MLP neurons of a small language model. Each row is named by its layer, matrix (down: output weights) and neuron, and shows model dimensions 16-79. Each number is 128 + 24 x the weight over its row's rms, rounded and kept within 0 to 255.
A block is one neuron, or neurons of one layer that tend to fire together. After each block is what it responds to, as a language model described it from the Wikipedia text at the highest values.

L12.down116 [153 129 125 157 100 144 139 141 173 152 133 122 158 163 176 119  87 142 111 134 160 153 131 131 110 138 109 156 141 109 115 161  99  97 109 149 149 140 150 117 166 115 121 157  90 157 166 108  87 100 109 110  93 144 144 109 141 117 128  91 113 123 144 127]
L12.down156 [135 104  99 114 109 130 159 118 123 109  95  86 146 163 167 129 165 119 125 122 117 162 174 122 148 108 119 111 136 138 155 125 129  68 106 115  99  96 126 149 139 128 139 157 123 118 167  66 131 155 123 120 123 121 145 159  99 135 113 123 174 159 151 118]
L12.down248 [158 154 128 133  98 170 145 129 147 106 119 143 109 182 104 120 119  78 102 148 148 106  83 126 129 103 100 107  80 134 136 106 147 101  85 136 158 117 131 112 105 141  84 140 122 127 128 119 120 162 121 136 151 131 154 163 149 137 125 100 112 107  92 139]
L12.down699 [111 102  95 114 142 147 129 138  86  91  86 132 129 141  94 133 106 126 126 154 172 134 117 129 120 158  97 119 100 165  99 171 117 148 148 114 110 124 110 116 134  88  97 160 130 157 153 137 105 130 110 127 176 125 132 137 112 115 126 117 119 101 129 175]
Description: Mid-token in structured text

L12.down194 [135 133 130 134 129 118 123 117 128 147 108 124 121   0 134 134 101 144 147 133 113 123 123 111 151 130 141 147 117 120 143 141 150 102 133 104  99 115 109 143 109 131 123 151  97 114 151 138 132 136 157  95 136 117 110 139 129 122 122 121 129 126 125 123]
L12.down295 [121 119 143 144 122 135 142 127 125 149 125 112 115   0 107  84 121 144 188 121  95 113  97 126 126 144 152 146 124 135 152 132  97 168 145 123  96 140 153  91 133 117 151 112 112 155 124 100 117 131 105 112 160 105 165 157 142 117 119 157 127 146 113 126]
L12.down416 [167 138 115 107 160  93 145  99 140 128 126 137 165   0 128 100 114 142 148 103 146 134  90 162 106 127 135 112 126 128 124 124 142 150 108 126 109 130 129  92 148 150 129 136 134 147 119 143 147 114 140 138  92 106 128  94 158 122 113 135 148 123 138  98]
L12.down454 [139 136 136 149 114 106 146 136 127 128 119 124 132   0 112 127 150 116 154 129 140 112 112 127 127 107 118 117 110 119 103 129  93 122 150 120  63 147 114 156 134 145 129 121 140 103 146 132 122 122 128 119 147 113 131 139 125 160 119  98 149 130 123 109]
Description: Sentence and paragraph boundaries

L3.down73 [ 97 148  90 136  90  99  96 144 112 139 106 116 132 209 134 131 104 136 113 141 116 182 114 132 129 129 148 135  98 111 163 125 151 116 145 118  96 124 151  98 149 145 134 120 156  78 154 136 121 142 100 141  90 167 123 136  98 146 130 106 163 133 189 123]
L3.down131 [124 111 183 132 126  89 127 105 132  81  98 120 181 166 109 102 121 116 124 160 104 144  91 128 102 120 157 124 156 112  86 158 104 107 129 113 129 147 180 100 120 119 168 130 111 117 127  95 130 152  97 121 107 148  87 115 121 133 130 167 108 144 120 111]
L3.down160 [110 130 129 144  80 122 128 140 173 128  98 128 133 239 126 144 148 138 133 161  78 157 122 158 122 100 110 156 103 110 148 166 171  90 155 114  97 133 126 113 134 138 133 114 145  66 127 145 126 141 132 107  66 107 144 102  87 114  97 122 146 122 150 114]
L3.down249 [127 112 117  96  68  80 139 144 144 132 148 112 156 205 134 145 110 150 131 170  85 103  93 133  97  83 124 142 137 124 114 157 175 127 136 108  57  94 157 143 133 116 163 128 136 118 121 142 125 111 120 131  94 144 135 112 106 136 121  93 157 127 186 134]
L3.down306 [122 110  78  92 131 138 124 118 106 116 126 122 134  66 144 115 112 119 161 178 117 140  93 116 150  94  88 115 133 122 123 137 165 104 139 127 115 151 135 219 117 134  51 121 107  91 113 137 160 106 130 137  72 142 140  99 131 114 114 143 108 126 176 107]
L3.down328 [133 108 118 114 124 145 136 124 144 104  95 133 118 112 170 179 146 100  86  70 162 155 178 157 112 125 170 137 128 164 146 109 168 113 119 145 144 107 106 151 162 142 114 127 151  87 111 143 157 148 122 122 108 124 121 119 161 105 145  87 132 140  98 128]
L3.down377 [139 149 128 173  84 134  99 144 121  60 113 110 155 239 128 153 141 129 109 164  88 164 145 174 153  85 117 144 112 122 138 134 173 121 175 140  98 138 146 100 142 141  90 125 156 114 152 121 156 142 109 138 113 131 113  97 113 125 124  89 152 111  82  85]
L3.down394 [125 166 102  97 118 108 120 108 113 100 146 159 120 169 136 112 100 169 114 159 136 127 107 145 171 109  51 143 129 103 145 147 137 143 145 109  95 144 176 172 130 141 146 155 126 145 129 139 151 111 111 182 147 131  62 140 106 124 150 145 184 126 165 100]
L3.down421 [135 105  99 160 117 112 109 156 145 116 107 129 137 213 132 104 123 132 128 156  97 148  92 126 126  76 105 136 132 146 141 110 140 140 129 127  53 119 144 123 104 127 104 146 132  84 113 152 163 100 139 137 109 124 132  90 134 109 128  89 148 142 104 131]
L3.down562 [ 96 133 121 144 110 123 146 140 125 145 134  94 144 239 109 119 102 161 105 146 117 137 143 150 139 144 107 132 144 101 176 139 179 130 128 122 136 155 122 155 150 117 139 169 122  96 144 178 145 117 128 148 120 151 117  95 127 139 119 137 138 118 179 116]
L3.down584 [129 122  80 142 123 157 107 142 111 157 130  90 139  66  96 142  57 147 197 141 106 124 100 166 132 146 155 108 111  96 127 111 116 165 162 110  76 127 114 146 130 130 126 111 110 141 138 144 188 111 128 112 136 148 139 141 147  88 118 125 163 127 130 125]
L3.down621 [141 124 108 144  90 101 135 192 127  98 127 137 108 170 139 160 155 146 119 138 135 123 127 114 129  75 102 161 145 119 134 174 143 123 145 120  79 152  92 151 121 108 135 137 143 103 187 106 160 137 138 137 140 137  85  84 107 123 127 125 206 141 164 119]
L3.down623 [113 125 158 163 107 120 130 144 118  98 104 147 144 204 131 156 115 147 124 126 121 156 109 146 126 110  99 121 136 132 161 179 203 142 151 116 114 140 128 106 156 122 135 162 152 114 151 145 158 124 116 143  99 107  85 111 134 111 102 143 134  81 167  94]
L3.down639 [114 143  86 147  84 110 120 127 130 161  83 143 152 228 128 105 127 118 142 188 159 156 150 119 144  85 106 161 106 136 151 133 154 102 131 137  77 104 122 135 112 113 115 107 135  83 110 137 141 148  89 140 123 122 170 100 125 133 132 152 138 114 179 120]
L3.down706 [159 148  81 126 107 115 125  98 156 126 103 147 116 165 122 134 143 136 142  91 129 112 140 153 111 129 160 135 117 108 121 142 156 128 114 137 135 110 117  66 134 130  83 148 129 129 129 106 144 161 115 107 141 118 136 131 130 102 115 116 105 107 164 106]
L3.down741 [128 139  81 121 123 112 123 133 103 127 143 115 141  55 111  75 103 151 173 182  77 112  89 130 154 155 102 113 120 103 158 123 137 132 179 120  98 142 155 185 135 127 113  96 108 113 141 122 200 106 129 125  98 146 109  95 158 119 106 143 113 122 159 117]
Description: Coordinate symbols, word fragments

L6.down192 [141 148 137 133 151 156 111 127 165 141  88 166 139  59 166 143 136 115 121 126 136 167 134 135  89 134 127 109 141 182 140 139 137 107 113 109 194 143 115  82 152 132 148 123 122  91  98 147 159 130 133 101 149 112 116  72 151  99 145 171 124 129 145 101]
Description: Post-date punctuation, name initials

L6.down751 [133 139  87  94 138 137 136 119 100 127 111  98 136 162 112 150 135 115 148 107 100 127 149  86  59 104 107 172  85 105  89 145 140 114 119 159  61 127 117 165 133 105 122 120 184  97 152 119 124 165 152  96 108 105 105 123 140  94 162 170 168 125 114 114]
Description: Mid-word subword fragments